config.yaml
bias: "qkv"
optimizer: "cautious_adamw"
lr_mult_o: 0.807
beta1: 0.9
decay_shape: "pow"
seq_len: 256
MLP neurons of a small language model. Each row is named by its layer, matrix (gate and up: input weights) and neuron, and shows model dimensions 16-143. Each number is 128 + 24 x the weight over its row's rms, rounded and kept within 0 to 255. Numbers have three digits each. A neuron's up and down rows have the sign that makes its largest values positive.
After each neuron's rows, "fires on" lists the tokens most often at its 100 highest values on Wikipedia text that the model never trained on.

L5.gate124:124130136133170128159071098107140159098158082148179123119123140150145130094162123127109133147128125082115108159121130102098129109130123113147147141177099152132094200142117098086139120161143142078099100082090144101105131114089136127116146111086128132161116114149118130126146176143134084117127119137154162111117127152124168146126147137121086099115115089152117124113130144125151099180089
L5.up124:061115116162135118135099122101102094085120117110140133143127122097082156145126126114165112119134173084172127151094131150129129130135129125117143130145129124097110132149106140151182193115164104130151172154095138161147181131131143098144144138112141119134117156174155129173112144103116098134091129160119138114114116107090133145160146103132131139141059121118134147135137119148135103129153
fires on: "'", "ir", "oy", "/", "ag"

L11.gate420:144135143146099142204113110116110133128152111115162112146123122157111134157108132120112099081168134103117114131100145111128165106154146175128101144129114139113130119129100086118118138120164115129111145118127139094132109123147087122139155086095163142125102136158129109081151114061103105156137186153171139113174125130145126144120108121103123121098121088172158124111122163102155128154124
L11.up420:136119166144140143140104114083096140123145134119157135135128101169108133137127148097162119085151110143116169090115131147155156137133165175125112112142085139123121084145139093085137128114141070137113164125111175122148087147109122077081148114128160127110142119163126113101123099102118124123114123145130109123153107112119111113147163115118092119103164110137133106132164173090169162172109
fires on: "[", "^{", "/", "j", "_{", "978"

L11.gate128:167151157140113112121115143131120114096096160153125127160120136132132152154161101199119101132144146123158154151130128093056146146127153134131107091100146136137153114144152155124132087137160108134157097124162114113130135162118101143119150083101126104146143139142102130151140134093156119103126124135159145139136162174128102140115154155116139118117148172164108116139164088131127117141140
L11.up128:137125122151120155143134199136139129146147117142101143136111071127123106093123095153097085083121130146077156124112113128136111100155134141118125088080126166079138145099119114164062104137133135158104137110117126132137112142129120099105142107130093124110112124175132128140139131101141154126120109118150169140174122070128151154127102175133122114134175154125169095156117100112136126126107
fires on: "from ", "There ", "From ", "there ", "ematic", "between "

L8.gate256:121155166101138087156135129113176126140133148125185151097098127144114088124114115147117104162092136074146145142159169153107131154119120127132142115144163129099116167163121155130135129104104104106159145126124156124119150120121141129105122123108149152147093111132132192094151094171121135142170090087178160104093130177126125106101123091137104111082111127153104116119098108134143132156157
L8.up256:113140139150176121154142091111159152171123161147161133103133136134122135115107107120119085113108106143129132104129117103131120125108130165131115117098112124123127098083131192102189162162106130136148100105158107133116149132125121111092146151121126079142117147153077141128127129176109107160132128171148123152162174087138155132152135156136116106142094120116147101173162168175179104130154
fires on: "M", "Ag"

L10.gate545:105142102119120134155185117142106158116146112153097084111119115152112072120151117097147152135146133166103092137077143117158098106155173117126108118110148119136103151132131115131087147139129124127140167165106122096134142131172157130147160128141089108135119107134136127138146135093153117162134123151166122121137144151115150117179124147113155148117125134118108128099173116122112115111092
L10.up545:112166158165105091157147135105109144124128095128142105129113093097172064190149133149143117139119124137128104156146137057120118141113109137141123113126099163116154136116103091128128118096131133091129098151092174079113152086160177124112133131141111104165136122126119127134124158088105148129111133117126113120105164102115081147133171171125140141128128108146142151114178138134160157172128
fires on: "Y", ".", ":", "No", "ome"

L5.gate562:096108144178155141142130112167131153122105104097129185107148112135148126143180091106156136127131145131129149103142114136079134122077168115132123146148140118131100085134134117106112173106122133115148141151108132139128142129110092156145125148146120123152115198115081114117115131135065102096151151148123111147179095164173098128111153147125100084134125134155150133122123080087152099121097
L5.up562:116143139155123126108090113130117189156124120106121147114151105118139156127111099118140153170115153114125117117144170132105116136116156106143139110122108141069134089095143100105162136126150142128146118076128149059116141129163121105137178136110091132130124134205122123151112133088131143107098151146067139111149099101099146120160151105145168132147156127158145149137139136111163136126105
fires on: "(", "\"", "[", "(\""

L6.gate335:113089089127159172099112131093107174136120128178114170135128096128119116138163148139152149146137121139093125113144123134118080092070122147099134139090046118135107134148149130153108157129195104137107138088141109116149160138167121135124132127136084091115120096145137081141115158125182114122094111158152103156142136124136114117137077131162086132147178155081079101133156145158153131100098
L6.up335:115124089113132163073072099131123145133126165125127140110155125119085140110114130133166133164141105132127143141137121161122110119110088145136137124086104089142097092154172128119113163135190122103122142109135113114149142111088109142133138136113122086097141116155140103109111107155152088124146130169181138150091151131088109165123131151149117122156141156073108126132165114144167125102128
fires on: "—; ", "- ", "; ", "– ", ": "

L11.gate62:143122125130111152142107130130134105132104085079132136148093113094133079150161119095106166093140109137107158111066105165131138125113119129113145111151106136095058113143126111134099132169116116130153111136168141134109139151172137169130104159091107106138152164147129140117150124113148143128133150096135126119151116137076150134150139160156130179102147139155113122132155134120105141103121
L11.up62:131103136127129150136138132127135125127119120095145101118129149092123080090151119113132102116121076130142093123094091151127105124093140112130125126169138107132132124134148084144135154124115088135114130149172122135096167128152128136153131205123112144152103127130115158135133226088150134123133101082127111108117114163099112098099130111126185123179117129110173130129140116134112091127128
fires on: "inter", "In", "Inter", "po"

L2.gate133:135098139106087139123114119108122134130128094079116101148104119138108120138150148128143135101156083092145159129126123127108100148147128138120152108141143132143119113081115159123130168115124190127149094144126123120127135135174155127136150135146133141162127140115122151127126154134140116171112127133186150165134175138131108108121174098135139123093110087117089134115091128127137127105136
L2.up133:145111129152144162085122077097124149090133108144138136093155128139129176153091076127145110147131090098093133135164097151122121116114178140087163140126060119126124115100115097107152122102145148117131152124107158143144109102115133145107119149132141108144099156068126121126124138125126167154103139133149113114134150131125116104173187092105150097127173115128106138106111123113131137132121
fires on: "and ", "or ", "(", "can ", "may "

L12.gate378:128120091108159138121131134089124138123147137096162101127163151176136087132144129171128127129136159146103105157140119131159095127097095145114128183155132096128089137171118075116103157157114086155100107087095135096116111137147151131101159121161129145139157164144167127057139119157126162134093098162132123150137115141128143127111147107150126159162130119121116177079114091105138099109128
L12.up378:130141102131151124130136125122095140141115093157145149118158170158114099165169097113130119166150071155133135098140097156104183106130115141138137114150102123126145091111119149129112134114134084161115108114111148101124094133123123115130118164117131144120137128139143078149129150136108137112141161148134143104154149130094174139125148154102118106119207152142131144088146096127162132148146
fires on: "r", "un", "s", "dr", "ear"

L6.gate243:102167133137110160169152096135139185154130135113122135086117104156118131093102119082149133112141130106072120146114117111124136109112131139172114177110122133122099142114101136112149139142131104129133104142163164119154117157093128187100173122111117108123122100144102171129183135087148148159108127135130105106150143122096143121101097128141128185113095119133066133129116119134126099132146
L6.up243:101141157120118142121104125124141089076146157091149127119130120134131132091123092119117120111117132144066107102174125141152134092124127089069102135137117144121148191123125167116095126176121135141138112125108134148125118117160124171140114138143114099148124139149143121147093138117113178177110115130143109145094155099122105072107150069178089133134079124142072147119152140114144102119167
fires on: ")", "res", "mi", "ro", "flo"

L12.gate518:110117131103124151123159137131111101120132131082104170135116125133173085107153112115135123176154106123151142160149129157145117118096134135156130145160102169113103093118098130144099131118099159103115125099110114089128118122182106107077155092121087111175101097165165091108140103127059178111130132119126135150125126144185146105145090119136131130120154073137096136141168100165112158151148
L12.up518:129204146165138173132101088100152102098150171142131151152157103141122088157107139069099108090143113149107116128179115084142110141129164138118086156124096051132119141108128163112161097153144095121145139151135150160127100122118098160139104130111117115139130122128132100125123115126152128122099121093117139102101109127130152137108111148135124151174105101164150162139121130118090078152147
fires on: "14", "13", "15", "26", "24", "25"

L11.gate55:135111147090171100138147100170163102130127136148131138099145108095154115106177119101123127134118115135071071135098126114146102126126081103142106107141159191084114130125102109137116131078123141117109112155122143126145088163121155126121142113102059106119140142154138137129123171104115159138126111158137094133132141142151121109137127121160113084139106151144180115133151146088163133148068
L11.up55:131110131127123140114134150126119115154130128124159090099126101098126082125174074125159151123093125168141121136114128127109112150151111111160106152085124137146126146116105092122125117134129111127145156117105117145155149169130164121120151101079096129157103109102111117149132164106128154155153126145131152123152162132153118081158104156062161104135152149157121128114118091136135138167114
fires on: ".", "S", ":"

L11.gate34:091137099140104101148153131136080148121136082104099092147097160118132087142189131140119127104171102148106154119125109151125172096130183172136101082135111136156109133110134115113137082189117085130150123163101129133138106140117113152129169119107165137128160107121124115115139167123138145108130126113157097066131131160119133152143146130127111189148105157153127140131125133132118154100169
L11.up34:148137129115103115102131101132118105147127133070117124112123124116135115079140146110148119137141094142143107103098090145100141165121130113172132109105101065144162111112103150132101128159132099119146159146143163143093151113162104113131152142113148118149148136140144184108132193141146139110098149166130110104159133125101139157130108146148104148116128168138139122136157119133112159088176
fires on: "inter", "cont", "Inter", "Sch"

L12.gate245:130125082102158098133162113135156114130149158115151129132152109178113147130131124137117123143139099171116146160176196128135084093130069138134100157142068170080108115148067128133133083134146125113128137114068094099156117153168140109082104113131112127132132149157141137120134114092125122098137130165130182156137107135152160113122108112143122161159135128146141149105128098181077137142144
L12.up245:130136122135132177151123116112126160141112140111146121115103098123112098158106113135097135094133158131128154170132110116166121185142117161150130131127113116126157125116147129120150148182128128153106097133115155131166169139184169116160122094104157160123087100128147139097137134110121132115118063117139128135139127132117156112120101104147136122124070093147131112180072145154133080168147
fires on: "cl", "ag", "tr", "r", "b", "om"

L12.gate343:125137142092102106152127096141091148061177116105101105129137099149123111108128094175135166129197120122142113156101146121148103124148112112143147134138140139145116159141084133142134121163110124167144131116141115145158137101111111181145102130148141139165136114178106093163174130102155160176180161142096191143172117080106156127118105130128142109120120122129114144102082100130172148150121
L12.up343:134111137121088118134054128163122141103132188143111177095140129129108109169153124137158125096142126061152144089131109135142127174165092112157115116145112115131162157168140117139177099134111161114144148148108138147137130173103124108135122138136135113141107115122138095121126184103132109138155123147129154112125161163108151127094152132145113099101153170141163137151127110154160151124109
fires on: "==", "===", "series "

L5.gate446:175132130133126131144137160124135129130151173133158125100120100149115099116128099111147120157083115150160125101095170133132089135109104126129146170133148146120121119120107134092124117149146116109148107121146147099123097155163128082118182141082141111090137098118120113102141121132181170145133103123149128085160140141128139123146159141131143100149131130141138124104090063124128099155156
L5.up446:175148145127124138172117134099119141157141119127142166105117097161118119087111145109148098133089132130159106125147169157109138129114111152141162130090106105097164160152119153130122128122166154126167110140139130147107150161106148099083119124123092115148148129127180135126107114136171122143126135150143089119107184151166096098115164132113139127135118133100102081120133117139168118173146
fires on: "M"

L7.gate520:135124144152098133195108142110118123128142126122138160143088067159110129108112143121139183130163132160157145140130132122076134109080128132111144185147098127118108116090132137112126136142150107125143083147151110091119127133097112159123114161119127169097121137139111108152104147104112098110134143161123101139164144120156145088123098142118106145124112073100132157159173133090139166139107
L7.up520:141140132119168154157082142120096140105141146097154158101141119139138104143127132110194145114137111114153159129133140127100098141128135126122138131178112204091123142149158121127142159153122161141109136132082114084102132169160133114137136091126107146140118147172144129063128112117109164132093133135132136134137115135139145103146166106158087089148148156147137136109142152133154135104107
fires on: "(", "[", "Order ", "| ", "_{"

L3.gate261:140176126160126127106129152109151130102153117138104117129108131132086107077085118105108146120115159115125093165117089134127177098103202113141161136126117132089122180120138118122119119168150107146112122129142078130149115134101133188123125138108119127110100108168121097131135118122122074134170149134116090082113113121180177104112130130119153135134135091141113114122111085122183132148135
L3.up261:149117137111129141137063086143134166148143117163103133144135123084113096123120159139118119113125139117081142106115110119164157171120181104120149126142103161109118144153106107179185181128110149137158108146145152135136108132083155158129096144153079151152100125139110122165122126105088096073102148092083142104139137153112162138120119138129141127126108116112129117155087120114196147130115
fires on: "===", "=== ", "until ", "since ", "of "

L7.gate101:116152144145161108157128103098111114149132137125139149104126145113131136164128151096140104141063139150185122116165130124135116136111105108135131149128130104101088145115155115072112133107151082138149081133085162095120157167132115174155163144108107117138139151170090166150139102110084075120079128156128134108113139102150135164100124123157095107097118149151074169084159127149127083149118
L7.up101:123109147141125144130127152119111110093115106140110172125157161158115113109158148088074121128124111161111121131157092141124161110115161172143147082128124102085150122110149141090115119072125157137121104173127144138135147148143143118144167086153103172120155171146134142129130123125157196092116101153105152120135094138083114124151154145121088120132209139143103165109153100100123107132126
fires on: "\"", "“"

L3.gate235:124148141134085128135168114146163152118136130154107130095118130139141138159136128143128150105106120128093159103101158143124097145143124137121124121089117163109141132106144112154135098123167114111145101165113100120118135129123118137132102139142112134104165074130092145154100155099116106087139171138109133086155146103124157150095161141100148134108128149105126125156106132126185149149124
L3.up235:103124125146093155105178116123114157129156086085097110133118144103153110135121119126125212106101128173111126116116121162165130144129134113100136166143146140121128159101158122136130118129121132142135108079097115080097104123136104125133105121138147132082118095150121107113101155112144103099121161107118148107143155112122131153106113142107171133102136135109125141135107133127199158127102
fires on: "\n\n", ", "

L8.gate505:184170094148116154132113131090152175119141125099154107094149071149144101155151134097129125126108114097082130125105135114142174150119102152124148109124094096076117152121088089104145145106175125113100102148117128090126151136163191140162140086126137157126108120126104124126134113141128108144156136138134158106138113100136150145147116114119104149139067139125095143123164170101133099105081
L8.up505:121125123137134115125123104128153115093138153152164093114085092150101120128108118092137144155081108143082104147093111117161158082104096116156136133153138193127145089131155063117132149108123179118116136099136117117122108158127127132100132132112146111100168097098139122161120130130131137177154143137105150116139113195142092097110110133108130104131111165074105087127155145134131160128152
fires on: "y", "ey", "ery", "my"

L10.gate323:181106122141071136144147144125114155091160112182134131125129135128086075139115067124158093160112109156090103088116135083150145099162131119101104131150136136129119134139126154090126130182156111101123185151120148130129142115147109084105111132119087121153130169146136119108149117119081156159177115151167120089101134104118152145129115072133160110118145164136104098136099130124140146126134
L10.up323:105116149110140159070107080107133101102146153100115134093139102168141116113114142096103146135154131122136138105107139165114135135116112166131134105114122104176175108116125115093153176127176123189173155126115159092142161157115138140125130150169131130126117173143137142117125147132138124127092146139139084106117120169098147102145127167134145113096086114121142140116085107121092152133109
fires on: "R", "M", "P", "s", "Bas", "S"

L7.gate19:145139138155139107114156138155102152165110150097093136160134109136118140091140102123151114167083104165096118163135140132155167139112121133113136141142138099144136120134107112090075130132107130099118145105109115150168094146134149129126166124102144097074115113094104152110135140151120121117152126167148114125122133108152158147147123102117173104131144119136081146149096107130129124148128
L7.up19:137180126120131157154183116136133088110112171124133084084120107164101128156101147113090180087137101123084105159153096147148134115106119146154103145126132111110123107143102096129142121120127128175135103160095182144105115107124132120132157154162096133106139166151160113099100102084171125171124172118190119139140141160102153140148119128149142075076088126159105129110114135142131117093120
fires on: "s"

L9.gate201:105130127131103124154148129162133165151130125104116119124127128143103142116167114077110150111129109130110133153131113129142122126116145126140134120168098122110146121157122097163108117155138129130064148108110109093127119138146111126100101096146120093142132144109121094092139163067124134147145089141137195132095125107112152189121100130131112172156075158093167143088101129191143156130112
L9.up201:094116165100153142157136086076117135162081134096117161129176057131138117158151100139139136142141137122152087128150102146158166111101142124107108148126186097107115145135143070116091136165153133127139085179126112113142151138112103102136140116112204130122193100157115082096126124076103146126122127141093124099137129142143147140143147141133119134153100136116114160161113113121125115141100
fires on: "r"

L7.gate107:103163138129147118147087130129173127140124130115138124123136116138174114117152161115146130119116105130082073127122097176104153124105155139118074125137097102127141176124091118134144116131101092100081146125087146171130085102141154132159176118112064129113096116152154113103152131127118104112127098093116141095139149165129137097115150105141113137089118106118157151093128096122133126151149
L7.up107:079100136151107157166090140104131151143149129126114117136166156099113142130162135142138155160143124144174142097130131155184119119082121161167125131116115119129116127152130093154163108134148098112144101112116131113102156132151172169128142151096148132099157111129150125105104145102134133133078142127107119127153081116101106130116156148127103113142115066109171155106095104093134168124149
fires on: "ex", "'", "us"

L9.gate7:091156104150095120145100112136086151138132101102125096143129125139092141129115159182103142138111118147115101113131093145116125130123139123121099179113128135141091134075129095109150071151124082126147106099143129161110115107093137144122151087119160164153103111079162145115125109144140100141135115159157164158134142147124160112154115118136119131111097139133113157139140140144114181160108
L9.up7:101135135153105169148157120154153148122142152089119140157140139133147118136110145193129138087119116131139127147113116108135149084108110109151078131087104141127137078153117101144163079142145093128164156127146125122131108113124124170144119143145136124116167137124122160149126144113159143191075154132130145137122127143140185160139115160116135157093091124119149112137108142116166104148085
fires on: "fr", "Pr", "pr", "Fr", "expl", "–"

L8.gate387:098168112148147107133115108150091148127156101126165126093093154099128156096165124133139163109138108134067132092127196122139143119084125134134111106104157138148120137184122146109143118115127142098123090129082113109168115175079146115118133092158136136126118134177077094115134131067152135130123165147132088090107089124122128131102138132098092137149119123102139164142117160144099117113130
L8.up387:163132125163143151139144115163124143128115100139122138145124145162108154160160146133138173135114133079066125129093135145104138118138149123107118107111107155139148131141141158136142107122148106167142104108145125136079157159133121170140159158103093106161133115168127123119118137136130102187159102160176130135114125156151130110112122143136150147113110118161119105100167101133097138132148
fires on: "ro", "co", "re", "iro"

L3.gate234:134136152123102121131118129154132073095160118117101150131111111106096123122135084146158111184133109137160153138103101032139130111148086083111135149122115126135106129118096117137097107161120090140164112132125148091128145118114107149123114137120083148135114101123108141132136115117138120151160127122177182120169115102119163101122170129072120092127101096137115104100145108135102148112113
L3.up234:112093150140107127151133158125098123130151117116143147132135101120184151111130135103150131090114161187119123058135162153168152167119137118136144096114116107115150131136115100125134116128151127125120132127089160135195136117089077127081105101144115104105132109114119140149120150115102114105139122101098146100147128116084112145174155116134130130150129098128137075154132086107148158126155
fires on: "since ", "until ", "From ", "from ", "before ", "who "

L9.gate74:097166081142112101123119118119098151096140102102138121135112153098147107087203167129132132104116126116137133167136109146098117125112122106131126129149115116162153158140143108168126127159145155154127113109101093079119101135129136139119122113143069116102133126163144103145149134117132116069123133122137134145165144140124120124141115154137114088079140122121144155055143127115140126117113
L9.up74:143116117075163115135135112127136107097133137119100069123164108116115111120100196115106141142125082097115162169153122107123108128151123169095149108107148118150142133099085128126150119118140112127118135144138099104106146144139159146104106142093113101155121101092120135124122075112107088101122145120126143142114119134153153144123126099102130125140134156128129168112126135102151163097143
fires on: "first ", "li", "only ", "help ", "last ", "pos"

L8.gate355:152126171113153107176098135118156142083112166129139118113124103133132097107095134073119131107121131124141118116100106162162121124122100134125145124150106134080138133122185148079121118106152139123130105146089165079151140139133150128104165176087082111106107140130155149092141120124134122144120117120083099114140167137147134123117132128141080142122155110158104138114113121064149093138125
L8.up355:124089131085109167122108127150117121132082120122120107175107139144152119128151152162131147124120098154132175114127086122138085116135160141141147081144094134195139070121185146112145133105125141122123145139142145115141136142124145083127148153092156145117158175091117125119137112142137156151114113111150137156142149177111131150141129117135162124068129132122134111091145123133156119116090
fires on: "\""

L5.gate25:138135112101101129115075094125101113163112155095157123147094111136124147103119134171134103116123110109100167100119105092120133100111119119117140118079114118130076127162162160170074154147188069114132151116128100140172153148159122141118099116148120116147132134122169128127121131128192105144117116145130090103097123168162110090126122138132149115161108124132142127119146154109167123088109
L5.up25:108131102135116129116112116103070146119108156142146124121156148152126136150104161149136164131149168094159112123153140084132150121103108139104146143117113124144131114126163154139139161133156111092093161115108095137157146117121115141117104111118114071117094087159158083129098173172108136107133146115145137117142122121107158115163102083132108100149133166123104119109110128135152135132132
fires on: "- ", "– ", "30 ", "— ", "Lab"

L2.gate523:136101137168118145155091154096111104178122159083087077135134120126133140121096111112184108154113119088154151172127128102123102098139097120136132159117148135130149123085106124150138104128172093118152096151131135117136167146135115138150079136120106164129117120146140149169132092156150106108163132143148129160156119146141179128129133097130095151145097119115120169117138169131134166139110
L2.up523:116126136137157137124125102060081113142106109134109112119126163158089087105119138147124135138131141110145153155173146131143099150105115106167150135192156129186157103165142126118170142131077137137132124078156110109115104109100136118132094064131162116093113156114121151093149114144131146055155134163143127153179114127104127124128101112107092149144119129138138144120124138161113157135100
fires on: "ing", "ed ", "ap", "ac", "ings ", "am"

L12.gate508:165148110157129105144168123119135097116145135107125157111156126160105104167074105103113096157117110125176157124127161070099168099198114100134122171110124133099153146142105130127085155107162115122122177126119129093147151125120145116160151143116131070122141085164149151120130129157154116144139099131125152130143146108090161084132135105120180100124136178135083134141095132154129146161108
L12.up508:110126124118133093161144134129135086131102165168106135097146131126134123098136089082125100138134157099156106130120160111148130139138131111182130144141111129099107169167133122135140153131174113100127092081106129143137112180102179102126107136149120121143138148140151087146123095103150120121160111130137093135140103107142139101142120145108115130120132118126131122131123173152166154141089
fires on: "M", "K", "S", "H", "J", "Y"

L7.gate332:133135127131140104111147136091141126140122087121101091123097134132136104128127088100121133119119149148106109098111082115125162090075170110138100155140110096151124124100149127150074108165151114141136120120149121149122072155092116162113120099094089099170117170156121113159145116141115108104141140111175159164147133125159132147157114147104123171111116077132145143105101145095106116115122
L7.up332:154137129119126091081159123133125100123143130134093118120104124103155167136101136112110115130141155082123126113162132122128130115153116110136153137117176115142172116117134118138157087095157166139115112128142099151158110199146121157120123109090184129162089107134147160147139144140147088151115115112132112185163109145163130107178113121105164147120153131177100158175158170133130111114139
fires on: "under ", "high ", "long ", "without ", "ical "

L6.gate56:087144121099165161124089142116116181168122128097152122144107116126097149201145141144146149099164090119128143116089123119173077118132138114113130152160131140136100117095100103107122111145155132188123093117135138072127104157154144157172137173112136137121178138138129105114119136125096181121135071147152113087118147129085111155132106119168083133156074127141119164128136086141147127146126
L6.up56:123097085097099111184141142150106171111075135137150147119152102140149125160136126126111130151133100111089139100160125130125179100118135103099170111145129136096116096131134126085131147141146126186110130150134143095121096151146140126109133115176166128132148119108131157081123153129120168163156098165160085093130162166120126154127121143131123117144145145142147109153147128102105095088145
fires on: "r", "R"

L11.gate536:161135134110108153114149096130195132081148113129137146104135116147151125147107111114131122112152127119133094097125143120126124086073162109102139184117138125086115136140102123103137137140104153115109110139083154108116114149162140112155105123096135139117069142168121147105127107179111125187116105159121140146122093110119126086131150124127133123129129162121053132154114126124148151144111
L11.up536:106070130114190107119114126156158165120101100146091100117114141116116113111129171118103122122142081127103119129141103149145131063133126169152111151157155122128139162152101093123167139144145132116127163115166109144151143105132160136127152101140109132104169151147158140102122139114169145124139127120187145142140082097138142105140125124084111088146100133082117116069103158126116156152112
fires on: "sh", "ch", "ey"

L2.gate333:123092116138096133070091134111124151146107129078159125107126137100155120126147117124139109106101151081153138125138132084141148121161162149127127059103115128109159094077098168145126111102134167134145092103151103130120129144158142106125140165096131138141136097122145107089135150142116134153113139155158154156129102128122112147133114140128150157139127127132139098155120071121094133132154
L2.up333:129160135164070186128108139148145083127111129132143104132130100133115110154132164130123149110162077121103134143144095132149106108138156151109130147129087127188160093100113137141137148112109151103133120141175137134141110103157102140189142147131110119107113128160134123112149141123135162137140109184170106145131134104206154121094156117141168119135085093113131136130125133158122154140132
fires on: "of ", "| ", "(", "and ", "s ", "er "

L8.gate448:120107136101123112107143091120111140120153154149122132164128124128134104162173144099113130140107108102150160155105146133109126123150085120138083121135147112102092115121145118100135114111137095164106136113141152110118134129141109130133165156164140099143127122081132108115161119167114140067115096128153121091134127135138126128129103116085108142123081120096140126096120118107099109145174
L8.up448:139124130110100156134138124113102105150103115167134135151079127138132105099173159111144073098108152117093169112086123162108109151097106163116130073150113140149124102066153158139126140093140115162136121149180141164112128133130086073154150116125121143105120120096160103160132117136110137091159169091108127118144096148135131191136121104109101095116127133121151115194097156133143129110142
fires on: "end", "id", "Hond", "engine", "Hung"

L5.gate257:141091147115114117150117146134118143146134132105111118130190129103150145139131078077109187143116108177076140115161119107099142120109133132135105172117113131108123129140101134118080162114138116116176141144095163131145151147081126094108142124129124133117125134117163109097106152098135134117175107140176146121111143121133120132124166123098180112092192125108108083101155125101172145157116
L5.up257:102124112121107112106151109169141118123147125100153138138128083166146146179113095151112123146141136117098151151146135089129152126128105144123145140159148117093131130137092171162135105110120099126143116124143113108121129130132168122154159139167101154176140121118132148104139126076171100097192128152164150140135103124119123135140135083147179145106082123147088100136124167085181123155155
fires on: "all", "All", "s", "incid"

L2.gate52:133153170150143137114155114162163106140152121117144098127151127116114128101151151115125144150057140071112120085069131139141091132074093121140141131128119128146140191104105129130121147122117124075126134172143147113143118139121151099129137161128073110135141137138124153127149164103120115096180140118161084094125109125125133099088144154162101171144126142112099152144111087136121137171160
L2.up52:149127092109121143122158132097123170099115111153109141137109137137152122083103146094149118128111120141101107150161130111094115126072135121125125063138131113067124121143146109134166126085125184119126132145132152131126148153129164115124159136138139135144105129093125125122100141126150176111172128131132109117103098126099103128099182119114132169149116121075146144131091145139133129136125
fires on: "a", "am", "tion", "en", ".", "or"

L7.gate375:148151144148149126137085094091102122136145126130138119095108139096094120098126142135106136126105143100074154123069113108113160106103136120112096136116118152176115118117148134113130145131110100153102126078107118163158131129089135127119120145119128108147091110166091128172174126104130152156137100084094134137082131173117118127116126108102092141107085139140101119112140123148085097074174
L7.up375:162197126163135086116146101113121148087119074149160118135146136116130194156160140110095134113135108116120106135154201132128138172152100104119110079141121146115169156128130125113148134102136107092123118120129142140107149132099151164102126151159096089159118096144133147164143084110146165151109137145145099094080116112132126118125147148138139114124106100118114112101144127136123095133148
fires on: "ro", "O", "Bro"

L3.gate487:116118135116105131136172110112143145113114105128130134100099120124140111098086107123093180113098150127092120143116107155151123122132139117102150143108117110163144114090127120148096108167135123154163123118096115125136117076120127138122097151110129114067134113159165134152081130076152132123158169168142135080107168118160159093169161113158172103089113096111091127160105130113131149114112
L3.up487:154117128145153139142152113129138141134139091156113123121118132138179097129102139115088159129114107145083119131099121159112106123115131104099164117137124160142160132085106141130105119133152122136159123098136145125136120102124153117123085164131109112108131071153153147146090094084128148112122156162105142085119193139149184118156142107157160131090142139088107157149101146138142178129112
fires on: "\n", ". ", "\n\n", "| ", ", "

L3.gate105:114133104167131139143134110151165140105135090133107149134119123101143084142107130129095173120141125129090137134095087161139134120107136111146153130156135154148151134102115120147131141139134146112133087132143137131108130126127167133137121157161143138088129079146107118127107081074106114134130182144098124115109141103132153129116155129132191131120117143102110162185096120135146145120111
L3.up105:129129150153149164177154125131129146133161092140099130103105117111123118124116107145100160153116124124096125134102127154176116115145140090100151083110123130150131138094106132116097162133161113148163116102128109084136099090118135153086101123134138070058125100152153115133105105092119127152098159113103124105136163134128154099142157121158152094100145149132117153139103117126151145157094
fires on: "\n\n", "\n", ". "

L8.gate264:130126160097120120146126090136144143125129151102064154129122104152097070126112128103141106139157083104106164156116130114138126172163121123112107090122132090157136153126121143150140111127108148131115134132088093164161172084118133205089126161109112119113134141134141110127144125082142096154125110115134127134103147147148171132145083115164117133125134111177128118135087082144176139131128
L8.up264:127133109072138144108104145110135112095119166112134134151142112123125074176107137082111105118138103098088132114111120101160136154129133127120143127127139094165071125118132128081142087152153169139130134090085075119150086126146126135115115092119158131085152101128139085170119128126140169158133141119130141118096130109142111140102118135156128115186106124134118151108118080143153178175158
fires on: "15", "13", "20", "12", "10", "16"